From a checkpoint of a small transformer trained on Wikipedia: no biases in attention or MLP, a variant of Muon for these matrices.
MLP neurons of a small language model. Each row is named by its layer, matrix (gate and up: input weights) and neuron, and shows model dimensions 160-255. Each number is 500 + 25 x the weight over its row's rms, rounded and kept within 0 to 999. Numbers have three digits each. A neuron's up and down rows have the sign that makes its largest values positive.
A block is one neuron, or neurons of one layer that tend to fire together. After each block is what it responds to, as a language model described it from the Wikipedia text at the highest values.

L2.gate147:517516466445504458504528502490452472502526509506532487520521478523487492520493516500517502478536494483481489483506516509516479479454452505492540489499502490488511459497492518496522530534495448533483511514487505481477493504487484478500460496503488499514547513500518538460498497522515457562
L2.up147:514509525505513488498496519461520524471497513497548515515508477470506492520542494497538471499513538528496535526454507493518515478505437500460507453482531497470500493506518547531525536466503436483496500505456506532455521476488501460521498497447497544508493504505501461470492521484498492454
L2.gate547:507484509504459455509453517529566479511517510501548500501489469481497524526499491515502542514525519482486473501487492480455535521494531454506511526480475486483505446513518525545480533467478456454491482499480478521539468549499515490492510480489516479497529500483503480515525502473489519491
L2.up547:526488534429525444511490530539569473491528512451488488551515468456465514509516460513501523531501528480493489483520496470426513513497507468512489521479488484511487495527524546565501529502496499457504476504503476488530484533505510484530528513504564485491520511509500425520511500508502522497
L2.gate813:492517529482471456498529497491492498506523530539486505467483511575501514504481515467533525474500475479522553501517450471526533515480471507531489539497508511454521507499511507507508532491499512479509497501553491497506503509523486503480507486515512516513520480467448478492505471493464490523
L2.up813:505505526443513510480519555486532520538506483443507476458536481491484506531492539503483496476481496510487469487508506484500483515445505539469467455462474481551539526467517475512476519516528489535466493495483526476531485475480508503511453532536510520499468543550491517497472530542499469483
L2.gate1282:510501460515479484521454518528518478515483484535503506503452520483483521473512500530495440458561510465496499472538525473540492499496448421504476508475491489515528506541494480523528529475506461528517512534490533570481512523501507470429487483487498480504527500514501519462489500508448429502
L2.up1282:504502525519465480544586506484505537523516476482485517520518485486506516542502499516527498508500515489450526529485548468499471502561464517449498473487487475500488500516511472499491454511458495476499467527495493521510543473503474469501486521524531552510507486503531505516503462501539535514
Description: Opening == or === markers at line start that begin a new section heading, strongest right after tables or lists (Track listing, Venues, History); also - bullets in infobox lines.

L4.gate148:490503456477469531585512506510481541518498513498502520484503509535486489534506467462496479453483469509466510543508489508534477467493494471555492494517486521489496469543470512459536507497548469484501494481505511500497474507514499497495510482478496478533512487480473517529493501491472482461
L4.up148:501466528532480495497513516506458506511526497485501523464518502553531509509532520512506506509487491472519481480481534506521443490559485505490494520467539524493502499480498480496516476523456531485561491509499497507472485525520491488482490468520506507477498535529485489485529477565440488473
L4.gate1080:484511481494496547519515549486483500499495513517495473508497479510523474538516518488474514508486560545522498461473492538468474499510521537509509472492524514483522468519500519506490502492490477526448489483504569471541506499487529492525495468503510501497518507523471480489526506524517505482
L4.up1080:494496518463481507483518473530534489462475494488483464503512492499497483474497504509461494504445554565465485507471493517484515477487519522511507479458531508467489498522487488508501511538477489478510466502489479490510543506498562473522504508517489488505509449520537511519498488465497481500
L4.gate1141:507516463535490500505516504483523498476497508500507465541522489527465560505497485494524503469489526510468528452526526453522512426510502502513497482472493547513481483509475529539467564433530475468513518490508532500465493514489499470525503475505485482463494505480450492473511514496474513513
L4.up1141:444500456538470539525491478476506478466506505475492543517511493458500517499428528529501499499493469486485533460493519483495492464511505529544466470507477498476499513500488491499483520522472506479504488481500496456500541486510517521488525487465490507451487514526500475497523490463493484509
L4.gate1380:497501477520563477482529470486510464492479473475507504498472483523515465508517493513513532502482505529527497512514527511496523511525519462509498503518503541508492504497534480459514500479500497464504541507492545512500557530488504528482483470497487499458500510482456480509496496549463541511
L4.up1380:490497513498511487519507500509504506498498519443485496507480497462508545561506477506510523480453553441489498533501524507468485488565525465486505494525509534503536525440555495510496519516518478512508484526461535494520492513473516508477505480511464503479510513489468474490515511528448530485
Description: Word-piece fragments inside a word whose ending is predictable, above all ed in "Preceded by" succession boxes, plus Greek, Swedish, Wolverines.

L2.gate19:537522490512498479527496493511515501492480529462512457505502492522505498479508516516480470458479521460495515490503507487480538492519537480525474440525498512499481522498515486495522513514498514531505496523529513539488498483513545497466472489472541473515536461499491543530528519480486477522
L2.up19:504528439516542488494505481475515489496522542485519515471512520527513434501472515486513484488513554503534564480478497529499514455518482531522510509527515510501495476515486513516470498474472454496488546503503532485514512517560495515497490472457522507524504498492495499499519516483458466529
L2.gate970:515496477488468505557498480543513517546492496516543508507462515479550507498448507458562537481508529537458493508511505534449491499488457505531501493490484492494458488526522510529493502467451515536511527497493459505492495477503549511478489505504486459497476509486503513531461514522523568502
L2.up970:471489537495483516502521484488500506528493498505547503519479539508514542495485448493545481433516529522476544469499510493502528492522480498516513518491486487482491518515511529497451505493504504505529502498499522528483527475513527501475534534554566435537509518477479510532490489531500493528
L2.gate1182:493500492487531492496491486499507514505484488472502503483455512541530487529494506478489466466512456495534512464465559536498504529484462486517498537513500485449495485494479497490463528496506500510462494511502515532487522527526505506513524517507500501484487477507486496496536480527524481504
L2.up1182:469547482490492496518529498510545539466517502492530490504503487516518484509472502476523504469495540489482507480517491518490513463478518487512499517469512493524513495526511495492510516482483527515456525539481551505505467504502509520485524453449540495510488541503474491498521465525490505499
L2.gate1289:479498463523495531489495470509507509489508486491538492499486506501511496512512505550501500458482465525490512484511463586528463503525518474509479523462511500495503498495483486517514477499492476537518466540482537476490467483523549528499480468493485534492489492482491502500502490477472524548
L2.up1289:485541487481504503518495507505523507528484526464495511489481568506525452530547523489503502518482508524457488525515505497518502482554495501594480505474525471495464505481509454514532526474449513500522493533508524514518519480513555482477510523514512510542480510535507481461481516473534506536
Description: Second word pieces of words split after an opening fragment, most often W or w, as in W-ives, w-reckage, w-ed-lock.

L4.gate520:496498504523487481483489485472520518487505480525473522512545501508525486444445493515478492558477478558531475486460489473500524502485533521449511537540512491473483482466526499505452472472468441508571475528494499491464526484481512464521543495500490509485528514495479512486526491496438489506
L4.up520:505503518457531498503525467459533514520522529505475489473464532508530490463467500522517475541517472452528496543494493487487501470518499509490495467492462559444544492478510473496479528530509495530566503488477506528474506494505551468479518499510470509500529499504489496476510468509502476489
L4.gate840:460498496534521516495496519470526521492492505494500494454477511492502536487460498557516522526504513492512557491493502476457513517487507486479528497520507565443519526470498498411482493507476507501544503450447498504494499501485531488457494494498512524526496500511519470515554496468491492509
L4.up840:488482505492523542519520495484509503468510461487446495509485498492509485474487536518495525526514532535503498462481490470514481502519531463476480471480520531479511486475492521492497485515487524549478488491541525508519485538503478490505484533517502482484517519485456506520476499509556504485
L4.gate849:510471537546507480531541493497466528504519499465489493498515515471531513496504505514521467491491506462521472499509523471488511504499518506523503518526481513497514536489501495488509475532490543510465480469517489499486537527463477533529469513541518494484499457490486486515496496455512466460
L4.up849:514473499522514496464490478511505529536575496497496513487518497524512530498481515504491544444498470488524477492500516455512485476488490496524480557477473537486528527471471494542485587477496533472527507491485530510491494475485503488440456516499530521496518493483472511527499516465486523486
L4.gate1095:485421467480501527526468525475490432437542524549450505518471543471499478548520545513490499500500487479474487504553534496490499496477545449473508528521477504487486472488477533501505441488553536505438494498476475501545492490533506477509509468509496474467474432500505504497484519503511475500
L4.up1095:468503548569480523506527483477527540521517535504468510452541493485510525505504493531511499490495509499494505482526490475490511503459473506506499488502519504508440469519517509479540448518490467468512558524479516523540487531491509524490503505518509514545468534512505515500545548503524477527
Description: Digits in the middle of multi-digit numbers, especially map coordinates such as 93° and 39°, plus counts, scores and dates; occasionally mid-word pieces of names (Sho, e).

L3.gate859:519535498506518486490472479478512525543494501505492491496496474502509500499502514480510479467484478555443522509493568514486507489450473467508487533496456491476511427529474540507539519459520472467537534511497461486490535491466496487498493502481514465483489520456474509505495485491490474527
L3.up859:477507494489498496499531567493493519502536561445525505495461540536514519442489505510478470564547478491527547541463483506500477504538444507507516528512501496484536528487517525478525501574511438516511512490486496517491513501516514553458507496523498565519500511469477515530518481504449482507
Description: Second or middle subword piece of a common word split oddly, often after w/W, such as wa-ke, W-hi-te, kn-ee, Shre-ve-port.

L3.gate70:484477475474517474480526473489502464527508494534515493512446524506517472524558499538539453447487520481491510523516542484519449508493502492463451491499458501554508504547508485510549472506485474480513518502485448528521489475496473517500460476519496491500462473450531485488522474517495516496
L3.up70:491480510443529536520491559493457491501528494536470505505524502511500474506519510495484507487530502530502495538482489477465507486503466494475500497488528483533489490534513455508472494487499512503455494474484523485502464473541501551505487520429517479494501480498527494449490503463480486499
Description: Middle word-piece tokens inside longer, often proper names, right after a short opening piece, e.g. Le-is-ure, Le-ed-s, Lo-ire, Le-ip-zig.

L2.gate88:504544514538474466534444480485490536530512509492501544498502434518536528510530505491505489491454473487466447509483501449527482470490491526505507532514525477496529517548493516486455449548482498471552503493469465501505515513508470524486526504494545508466550505509514512490485492506508477469
L2.up88:542461440511488501525473516456504464475476535502526553520514496484528541555472492467523524493505505453488525533487484491503539441518515516530525510515511494470533501509493567507522476536500474537549495521501497498512546509496473518518544520490502499481509520538520560490500494486495514527
L2.gate533:538512449492519501497456487536528533562514513490503540517529491530517517505510492511509508513486485507500499527503488465532532496514488490496487513494529469487491521506474523502500472504533489503516518481488484513511510501507458477523475460521523523523523499482556442518527453476490499528
L2.up533:530541491516501472466482475487491530475530492488474563478522495518468526482507517522501449489490505480504512510493528479499503464463495481439506492491512528476488506478484510498483426513496533495481488492482512495488516494528461463536486499504518565552510500543539458477487443531515493501
L2.gate537:493538524551453479480484499519504536517547457470521524487466493486524542516495478503495475526467491434509475504525526473466470495474498508515489540521489505492534452503482513497464499468500524518497529489515533470505490522502480506542508487502521519503498500503550511489499462524499531452
L2.up537:484480493513499490509508508499492459512495501447492482488520529461514548447502501506504506538494468493505507512477505526516519486484465502474458533520513504499518537482475491502552503526545495484577498532485483521541519457500484486544468504443479542523526495530475504523480500510512519480
L2.gate1109:522506459549479505464516508502471495487509482476603517485508461504503530498502526495517485510506480508498524525526497454485536520499531512533481485494515491480510481499510544525476519489513487450496501525464474492542472490467511510494521491495501507491514478456534521484490507516534514540
L2.up1109:517493458509486503493506501494476521489560539480498477481485453519524538486524516468513457536494496489471474577508510503495524495540550491520494522510518476516486487501491499506514493471475459452481487513474477519504529504478486497510506517498530521515523489460516521464512498544516514467
Description: The plural "s" ending split off from a noun stem, mostly people or groups, as in critic-s, governor-s, professor-s, plus team names like Owl-s, Devil-s.

L4.gate303:493494521522519521506474492502474508478462520503505474493583537473523465507547524511490537437532481520514524490515535519486519484520494439522516523495471545483521486487497512474516490495524520504505494521518540537491484491483507569510509517527496506530495510483508477479481498516451515493
L4.up303:535511490497525449488512515532518523515484545503513484472458469506505509541527529534506515481485506499517491496450499485548517496490487469515502441525507503469517503487510525502524520467502470453514480495509517507498513512495481506532477473519528481497541484459495525523501469532512528547
L4.gate320:457466501512521578516484503435506474469522504491529496508499485495508490540533518503470423485508514503495497492532519475519508503489487470510524505482496516511536438485472527549557492472492476499507539508474472496479448455543498512521529497548490485443511482491511497517519480464514499516
L4.up320:471520513462562502487506485521493482483534473526523495508510491530444502513480505523490530485576530503520499500502489544514507508514486510512494500514515492498498514548488499468513511554494505493518541529540483529508498510446513507499516487491523494506554494480458507475529485451521513510
L4.gate493:473503480446510463493499529526505521418489481483534478484511453509496501518533531488492513481528517509519502478537511501497498506501520510486511486473500484496515493496515525516520546512477466510480522490496511543511499480487503529519554458523488514514460544437466517468510520498485490494
L4.up493:468499494495496514470503472552501519457499470472498531475483506512489471545488513508506515473509522524481464493510518524470560498509474470475475502482508522493502468448492535523522471514481527484463489537455509438473492534475507527518504502521510488493490530488527509496515533519530521510
L4.gate1180:460515544470500526502470499488506513470525494476533485469490473520510497489486489484540505473492524569504498498550502519490505481495502496476479463535520497452464485486506517499509492506501490458512506489497524451484504473496504473508484497477504472482516494490489486497508497495482504482
L4.up1180:460512500495482570468492508523542461423484502517502495477540449571481516525475479483508491429490516522489522501483542468479522469482468474476546506513528464521514481516512518537505484492490501479463466486525498487492518494515463493518534503495542495523489495491504466523534521505527497491
Description: Opening == (and ===) marks of a new Wikipedia section heading after a blank line, as in ==Track listing==, ==History==, ==Deaths==, plus a few stray mid-sentence word pieces.

L4.gate372:474450501490515502519477520505507481497516475531518526506502435502491538523480535519505491496473471480467501512517489523522511481501476520489541485539576486546489531515486482495490493451511540493496514508497518494465521511487470514503495465508474480486466520492505461461517519531507502478
L4.up372:514481494487518496478511541494443483500514514528502481494494478519517468536471526522501506541479445487503545495536480523521496478489488507458499472483575476578536539505496459526509515481517515476514517489514518502503504511493472499489485473491473493493482488470528484442517499484514509484
L4.gate416:486501515493496466533519546496504492517533480526449530515482520520503455514512503506524520517524542474481481471518471508515520490512532479485528511559533480530466472515487498463497490499444518480500483557520496546506531486471460559549493478532489494511503539509529484511527501469492477488
L4.up416:508494553496491487545473500539492508487462512523483501448509509534529510518468517517505553548533482537458510485526547530533543483504496474476498466529500494485494519474553520522512498440485537523494489527506525558519541465493490476546524446535550529508474526546490503509506488507503512513
L4.gate500:462471459445494497524450537503511456533514429553489513478502449459501496476542477482514535470543511496446506471494515512518484496512535548507488487491528514494508528490493527521485495527490528491526525493521511435484456514504486495514503512480478447491489530469536460508487452490525526560
L4.up500:517523478481512518510462490440516470497487437479542523490506490497482474500513511477534545469465474474500481498498491487527476528510541540516486490539514481510544465470496494508484439487497562495500505505483514471492514506491485501525508503473479453509518524507521493520448453512487504526
L4.gate1299:515439496517510480528505535533496521502465500555511462499531439517442471543447569556512537521482471507535550580557477499504480513512534508481484481490512494525522465508495497517535509491490520472534505472448492504512502493470500539534502513484480499504488511478512490508485487523500498490
L4.up1299:502503458471499495505475482500444554537525514496468503486516460512530500497498508489507529467473482504483511517492515517505504493473460532499471530464491483501474502512511503529511465526526516501512468491543503477520473503475524531504484501461474498502454469443526494515455520513491535518
Description: Middle word-piece tokens inside multi-piece words, mostly names (Le-ed-s, Le-ip-zig, Mc-D-aniels, ro-bb-ers), plus spaces and list dashes in tables and lists.

L2.gate297:539487492499505516493530497544493502494489471498521487476496465512445520522484467498602513495514501520512502480515485510468506533518500490497535470541492500499500513504517473512486498527537514498538537473501498536514502463507461477512458504524535499501487514497485565562479500519484498512
L2.up297:487497488534523517518518496507463434490507511504490519496463464484489480436492488532489504520523472516502534478495469439537511491514523469497513541501509513501501468521437486498510472480528511479491498481506501467496474508491478505517551486488501488570481484519472462496513499492518503474
L2.gate577:445504503497528495462523513498532477500500514526489545533468486440481482509510497534458506464485499451499522481476458496502555500534501487477494468515521519500502495495481493536482481490519498512494532495556482545484495520547475501530512529519493488507513492501508526505442533540481519513
L2.up577:462454521478493531474485541463512509532489507509481533496484476456519514510523491518504487473531493503498521510511437493510536502477491484514527538519481517479479482555496510513506500522492458468494498439518528485488529512497528460488460549475515488503486491506497495523499494464475506548
L2.gate705:502522504513493512473475464499495470474481483493483503525517495528521507499475508528510500489547522476506470522505509503530478452495520471478507496513449490479503497527523475501509565444508501521492484472506497449461491476505511489506516490478509522533522537541487557481514524503532470495
L2.up705:520487517517495501511586487502535487471501486499509569538464519466499513495490482459554541511458506525452477525524498483501527535481508492512495503552435462525493496570516501495502509468492465490470468461529503497487449511509492498492490493508477507439538488514507491502486457515517455502
L2.gate841:504516498487495457485512510543472516479492545492477481514509517495489482487473509555481465527547461480507474483469475470473526478506508484509499485529484436498489527480479480524495516475481500520512495494526470555485513462521532502455502470529502501476489466487470504472484501522501528495
L2.up841:558461499516496464507489503508493511483480517545492542475524504445518500511505495430510503517486512508499523503465477505492449508499529512471486496529540489504521513505487442508484510509518482485495546529511503474502523538492506511510451512519507531519493453547479537447499462483455523454
Description: Subword pieces that complete a split word, mostly suffixes like -d, -s, -ing, -ul (trade-d, runner-s, Onci-ul), plus colons in infobox lists.

L2.gate48:536506505575504501492483522477496519509525474528501487523528519508495498527482493509455529497522492498461529483471492462439504498537429497511482511481514498501529509477518480527482542522472551487467503529534510522508500510530498474519454514458524495506472509505474530517530537428498529516
L2.up48:521517489506505479521510536511494483487486493530470519511537533467483480432512514574490495488489551521524484489500505474489476496497497520472499499501475506485492509499508473513502498503501470512489492440476544507430476486487531527474489486502517514479489473531505486512517507499460497544
L2.gate247:467551450495512476492505469488491476465476522503501459516487489481483486509454503499533513551507529468489440459502517513514476521514509523520506447483539465503482478448456479476455505493484530518456531487504503471445467438479524523527446510515467462515492473491507535484547513508475470499
L2.up247:517538503465479479475486557449539517459448485525445504543510524505497509514513505467481520485460495533512507503492494519524532465504543519535502525458449477511538479503469492479476508477479485511495489491531525524534518487509532514544533509559500548536493453533515527511507479483495532480
L2.gate367:493539480536490485507505468520486520497543485510501515521505496518483485479491542530512517486494502548528462530459493510474460491506526496498479557503456489478512517511539519523497490504491508495448512529491478533495516463498519522489523465502533540476513520467516521553506546512463485549
L2.up367:542502478514508475489503525481471512522521483526493521509497528575491483450491572491517524504479508484489482542484512490517515503519522484486490498531486480506482522482513507486490475474550477526468513492505504478471518452499496480476483481444514488514520530485511511528538471513436490559
L2.gate864:520518519492542498454521444508471505506512509523452478493475495466510499501524505470527500505491511476551472457470532534460514497526476494464493534540548488526530519492500508485548511489483511478488495516470557477472490479502498501497501436497515540501452442506502539526474532511501525473
L2.up864:521516501481539502527508455492478499512505471519499491511505483517514534498538521511555513507537490501502495504477512482471518520441468465484493564519482492498501512513511532464562530515482539480467518528471515476479497457495493479447506482442516493483489430501508490488502486484488520493
Description: Particles and prepositions right after a verb, chiefly "up" in phrasal verbs (picked up, take up) and agentive "by" (accompanied by, helped by).

L3.gate1249:527501510482504532500473529510515518480503496503456481524475502533539509515498508530514486502525522527496507487481459522537482498459532486463475480489491459464512503533527493502475443491528488526508446491498503529515506500494519462525544495500493522514513467475482522485486566511495476504
L3.up1249:496483468520503489473483485465524490509481514513477457499515521498529516492490500480525465526521539519454457496497499472518502503516503465456505495490462476473496468498534489502490513507509500468535465494489555515521506510551471483512515488478431508482516488470495527478492512484498469509
Description: Short word-piece tokens inside a longer word, often after a prefix piece like de, con, me, as in Deakin, sneak, uneasy.

L3.gate698:506451492496515481475520496511496509505518541499585494514531504518514521488515556475512492498498487534515505514551471487525482512529503502533489489521440508518532530501496466484557551471439480460498546474534502467483464452540446483473514504481530559480519486500510506541511510512510513512
L3.up698:518477456515510502400479522533457489551553492551491512485516453468493511501527573549494514508517479500457532526539539503528505475537488496504516491467504521521520533529476462522469515453523500511512464526482514477518493478522480505479503569486527522489528519568473523461473459501484488498
Description: Plural endings on nouns, mostly the split-off "s" or "ers" on people, roles or items, as in Governor's', passenger's', director's', Row'ers'; weaker on heading markers (===) and nouns like life and children.

L2.gate522:538482561500488502557502506473498482510495514508508494526567556541538468518477509500479485531484533506513494492498486492525493476503503509497520490526547503476505479489503488487511501463430564528507555493558482500483524525507541481512525465500491500511492454512550469480476464533493473538
L2.up522:499509495497477522509492459482492480456486518552499499524496525564512460480512528515536517483511498524469477475512451543509473451490542516501442467484496456501494508446466495488509519489480498493504460516488532521515473529517495552543511457457458511503505443443497485522522531483525484500
L2.gate610:463499484503506539491511487492488490472524515454518483522473431458500466482509494513487499509501488540510472491520514519501509483489512502485473482495570507483503491495495542506537525560461486524525497506514500462507503510492475496502471525512483508507478508484516536512521501497458530558
L2.up610:507503509490498511547489512509506577474520543535498528482507480519457507525527549540514523500470491495490500525486510485490503505519477499496491479467543494517501460498506496480547500493471514472516493514529430483523489522456473536543432452487491488505487475525466565545489491499477490553
L2.gate933:437541444508498532505514541454479461502498503486509487500479484529485478521515483481479541507548507540529520522479501531542503523492512539470542524510541510463514479539473525504471508450493503536487515533507503525446541495495468497523505485479438515460518455494474510520469506509487469485
L2.up933:520494519469495498484489495476509514506495528509524487507492490492524498490496562493477519499526483534503467546556526500436473507472502483535451501494516493515545441522498477495478512474502539493484511513508520541518514468495511504518533535462507485510499498515508529465500571467498499499
L2.gate1070:431472510511471504507491468465473484515499497492492489519495515490519527477506457480513541528479526499493472558526509450499532477505510453522540514510500494472540517488536471492497516485463529488526485464496501505484507493515510482490530518481480469526510461478532532481497536506454487510
L2.up1070:502500471546490494478538500492490505456565489477456504484502470451488522474484486537486526510509511479527490488534533496510534461475503469494538526497494465490522472537507497448489538471505516498532509508506463501487509530537546515477519482482522511496503517499576504541503542523481520503
Description: Second word-piece of a split word, usually a name or rare word, coming right after a short capitalized start like We, Le, Ste, He, as in We|is|s, Le|is|ure, He|a|ven.

L2.gate549:507532499490508521515463500470481512471498490462499496505510524479497496494460535489456490555490486537518499514499497526486521469534508523520512524543493490522544524510527470480482476468496510467484476504466535511489484489489478476494538464506492540529499537494470499494524499502532467487
L2.up549:508499495459520502512489494498517548530503498486478459499459457532529487509476532486483524501485489478475520511504511528489535458508533478531478454576579493501521464506444476503489500485505500501499484505495497522518492484455486494511513416501457466521462516472503518507475449480483486482
L2.gate658:476501532526553464508475546510490441537487482523458478459487480502511510539473513506500507563536488514510506522521467474489470499495492486520487506496468513526478485503509492503495488500484495509521544524499495499515474482522464477532470516469438497565446505503448499479521511490561498461
L2.up658:485508478550488499505571496529501452560515518485526432520517503481517501507504490508523519514488486506553489531563508526497494513531533531524524498536455522509494493486489477493580559489473487516531488497505466494498515530483504462499506479480449505513499501447509490486550526478495471499
L2.gate980:480521488495509482509488489498542492472534450521526506517524494448465520531465462498515471509539434521490502517498506519535526521495507475519538488453518501500531503515457522537517568496485471460522507519547461504515501499520496506543473510475467500502527516468452475445511508450511494476
L2.up980:480495452476491517490522487529462497525523473494463489499535506535470466525501524502461495512527485515494498442495470547458530479501478474539527489505497484512526499537524517474514491521493509486499515517502514494508494465478521512503527503500492475534530514423496503455524495476502458528
L2.gate1248:458523440495548495515482545532463493466509540505487485497512516504485471482444451478498529491526555493500468495554445503514483464498502482483486472479490527460503474458461483467471522490516502471509525473465512543492511508503522491501475419488456483512486486510489486515499515473500458507
L2.up1248:493494472512490494460484483481484515487521482514519497513489517506480471498487467460500448522476484480517492518502436506509457475555421523532472477494488512450515490492532518480520524532509472513524520468501469476522499496534519482497519533497524496509496463543505485509478541488502515469
Description: Second word-piece right after a short capitalized first fragment, mostly in names within lists, credits and tables, e.g. Le-ed-s, Alb-ion, Leg-ion.

L3.gate1523:494507493516508523505528503494505492482469556489521484484478460458487504501488461485485489503533510502493517459507431474512484476497503489516519525500485488493550490474547518534529425503486501508485497502478488434491457417500493475532526471492493499555516509512466531482493457449486478507
L3.up1523:501510443532500501476520519472514528517525515530511520514453510493492504498497440512518488499530500519493518485531528481439502518489542514511499502498535530481515508446545469480517482526498501499502516480507487513465514457538495496510506503509488462489509485523509521491488518479515535458
Description: Inflectional endings (-s, -ed, -ing) split off a verb stem, mostly transitive verbs about to take an object or "by" agent, as in allow-s, head-ed, urg-ing.

L4.gate12:545547471458462480437513467537530536467535504540507530513469488489506533517531538512540559515471474550514522491504511507515496506518493513480504487500498565510522507475453493486533550502495514486496484484532514480484487489510476482472518507465525523507447508464478532478526483510561481488
L4.up12:485485525434530466471537476503437520521496479507551474517530480486487469482493475503516530491502471564466457507496506526499508495493515480501519441530511504497545520521496527497522494528496506490498482482511491583529523474525494507492487502498467517486484488534511506460473485511482434504
L4.gate184:507476532536441524511512469507487484506467498555477546473500483505479506512511504506496561496471507516436550484514520490446509493476453524522525516479499493486515506490492498498500453520467512547548473506460535457470537500502511483515565491431479479500511558483504486500485570517500528531
L4.up184:441528508520498473475496547513491489502521482540527518468487527500512497535513425491512467555489515505489515518470498503520533557497460529498569494520565462485494515527479534525548499495498507460492499462477475479485507505513512499454496472484495493514453470507495533464489514529560444497
L4.gate202:497542513539528539478505496504532507519513457486459478539512453501450502470479503463483512576509458516487485503525530453491499481521486467444503491490485497535458523536507489514486487533562488484482521501542501505507499467508472511481507569468521466494492455486549499451492534510500516458
L4.up202:497575501550511525479462481537522431524545482494528528509536481492471475452493505481532522520472470492483479519553464533471479487502469491478477504496490491525481517518520506522466501511465531494446481498520486531486501479505480488469508508464485483513490496491497466430509559493530487492
L4.gate1039:481479506489519481478503490485503518498464465498477499517520523482492540476498524500473523474509491496504538478512512475511532501486517490545510520512476492506470486509538540497506541497509490462518467493503498500499539482506471531471481515485476535488486472495504463478493502505595506484
L4.up1039:502513539497459544460541501537480503479506536498510534526490474513482501506480499460470542502500490492491449543450496528498498438486484486505479521481489513477536491527521530511509524515499503484518512512486501494469520499503494456485494500500525566533505505486559486564520507518509457530
Description: Prepositions or connectors that open an attribution, cause or concession phrase, mostly according to, despite, due to, by, following.

L4.gate3:517477481507518529490492495519543467482505506499566491497486470478486503530487550545517463486509467515531473507487480515519502509534454468493449455489533545505482540514517527482507546519473527475501475493487521527484475478482473498518534531473518502473443475469510561505522497494495513525
L4.up3:523461469538481478530488496483510510493535535494506457466518495504548503491555542536499451460512542503533460525481518514522506477526452482513480495493509490516513519493503499499502505498503543542500485516522537529494458538485505539484515508508516538424460502492498506525532482512509494532
L4.gate407:519481521533496489506515491537524508475541510459460502489501471517512531480506515527542468487481489517519498508524496453533491494537494486504470571478526504519516492492487565493539494492491507496484540492500464480488464491493455525470494489498482520514475477507525523541528495494478477529
L4.up407:507527531503533466500504500574509534466531534475471493479476468530499543476502510537516476515517539481515520513502510490524474538551515505547470541488530531512525544518510557488522476554524489498471531460481494488485481501510478513474492501472499560463484496502509526496498497498453470497
L4.gate502:439446440503532524483504497511508528477544503502496525462542528504502501498475544496458448490488521502477491513526514489540514505522496485542494489476491502485492495497493534512482506512540511500497441507484515545495478530531465460474498515501514511510506519504512558523503492480454504489
L4.up502:485479476506500481504541495474546498461514517513522519493520509479504526453516524511492519474489508503490487484556495487508531554492500510498475474523474498489544466456537528512527490484482496501534492536452490532509444488483499526469537487499521460525505493501496534489516501498540499508
L4.gate1003:507490458493507489489530497506492504492507477493526512528484453503519487484492477496490522501497513461495484501476490494500524566514529510499530507474517482539485470502509479507539513498518485499513482467497501495479489446522477491465524495480509487494483493521495516456505484497465494481
L4.up1003:502462523520513514507513499498463482546537481492538532464545507517529515513572522499508494487534516503466469498508495550510519502520529513497525474514480522490504484479474526511488535531463504478487497501508510568474453538454504499511521501496519505489474507493524542510469469469501502495
Description: Final pieces of nouns naming people or groups, mostly plural or agent endings, such as critic-s, contest-ants, play-ers, work-er, students.

L3.gate298:534521478457496503491456473510529479497520504523507471479495501482468512505515512536477508511470470528501457484499501526491523493479493534492469508508508491484501513509466495490482457501502528518516497533498494504411483457486507482487467512481518503504500496496487483496505475509473526513
L3.up298:510535506502488561488545543467491478525488511476461487505449478528468531479478503471457572492526489522523503505476545493491498494486461469479523489486515516476428506515518471502516482475516521501495473507514496505498514478531497495488516491498492444493485490556498471464460493526514505578
Description: Markup at line starts and in structured data: ==, ===, ==== heading openers, table | cells, infobox-list colons, plus odd mid-word pieces like ri in Private.

L4.gate394:492493518480496472507522473536511498494483542502494496509470511458480489523473524472504481493518454495474473490494504488539525534479565495482474503462513528524497518501476493484502486503523499497526476575498425526498496489476524431530475498466513473499502494472544525483519503502511486480
L4.up394:424475505556476452534470512490490543498507446474500500524469429486477509490461486476520475504512503477493485480528491460481498479509528488502487477480512475495505503521482510496487517481546498477498495510491524520522504481454473479477523505509498499512510506482515519531529485483488532502
L4.gate460:488521503519498486444469537486477468534499510502490508489436465508475493550470477486494519486503456530505476482541486521534527560526471467504509544510475493522513543493508495514521474477485472524494520502471526469496503502513528437534495492513483470545512548503501513532469509513511545472
L4.up460:435478562492532527485507507534517498507428578504475541489495461487484513524477492488539510437480512514497510442532500482502514489486459495530492479494480489510482550495510496510477438491464520528552508519469540535469530468473519478488529490489492515504481488475489489488518486481508518455
L4.gate687:474543462501482492492476480539468466505510536497493515481447468493438516486473518530488517488486519527510491516482499522475496538492505477536490529498492460524495492452515498499539531461452496531495487518515489494495490523487496496534505507499529509553474541525503530524458541494525498515
L4.up687:497508470511510522518511491477496494552492541489507539504511456489484509507468475485475523548538529483483491478469492460470521521530486512502506512472484478502557517500498454505515489509528504489504485451483499526486518489505529498490539523505481479524487505507513516485515489532461526464
L4.gate894:474497485460480459529547495519484444506482523516513539538475455506528507515538477486523528513498524460516517497489486529478505485522499509490493529479501485514498482533493508512471511457486470473517489466544516521485513510475530468473540549450502533502499458523483487469488513488496500475
L4.up894:453517517451521441497507495460464486504501517451491544499488451487471500514530488498530525521471502508498513486461465487477539499525484491464468521513473465501498489509496531490463508469452501507543497485540505506474503511511517513525565526493491515523505508505451488497504493482480511503
Description: Final pieces of transitive verbs, mostly -ing after by/after/to, also -ize, -ate, -ed, as in shut-ting, se-ize, rot-ate.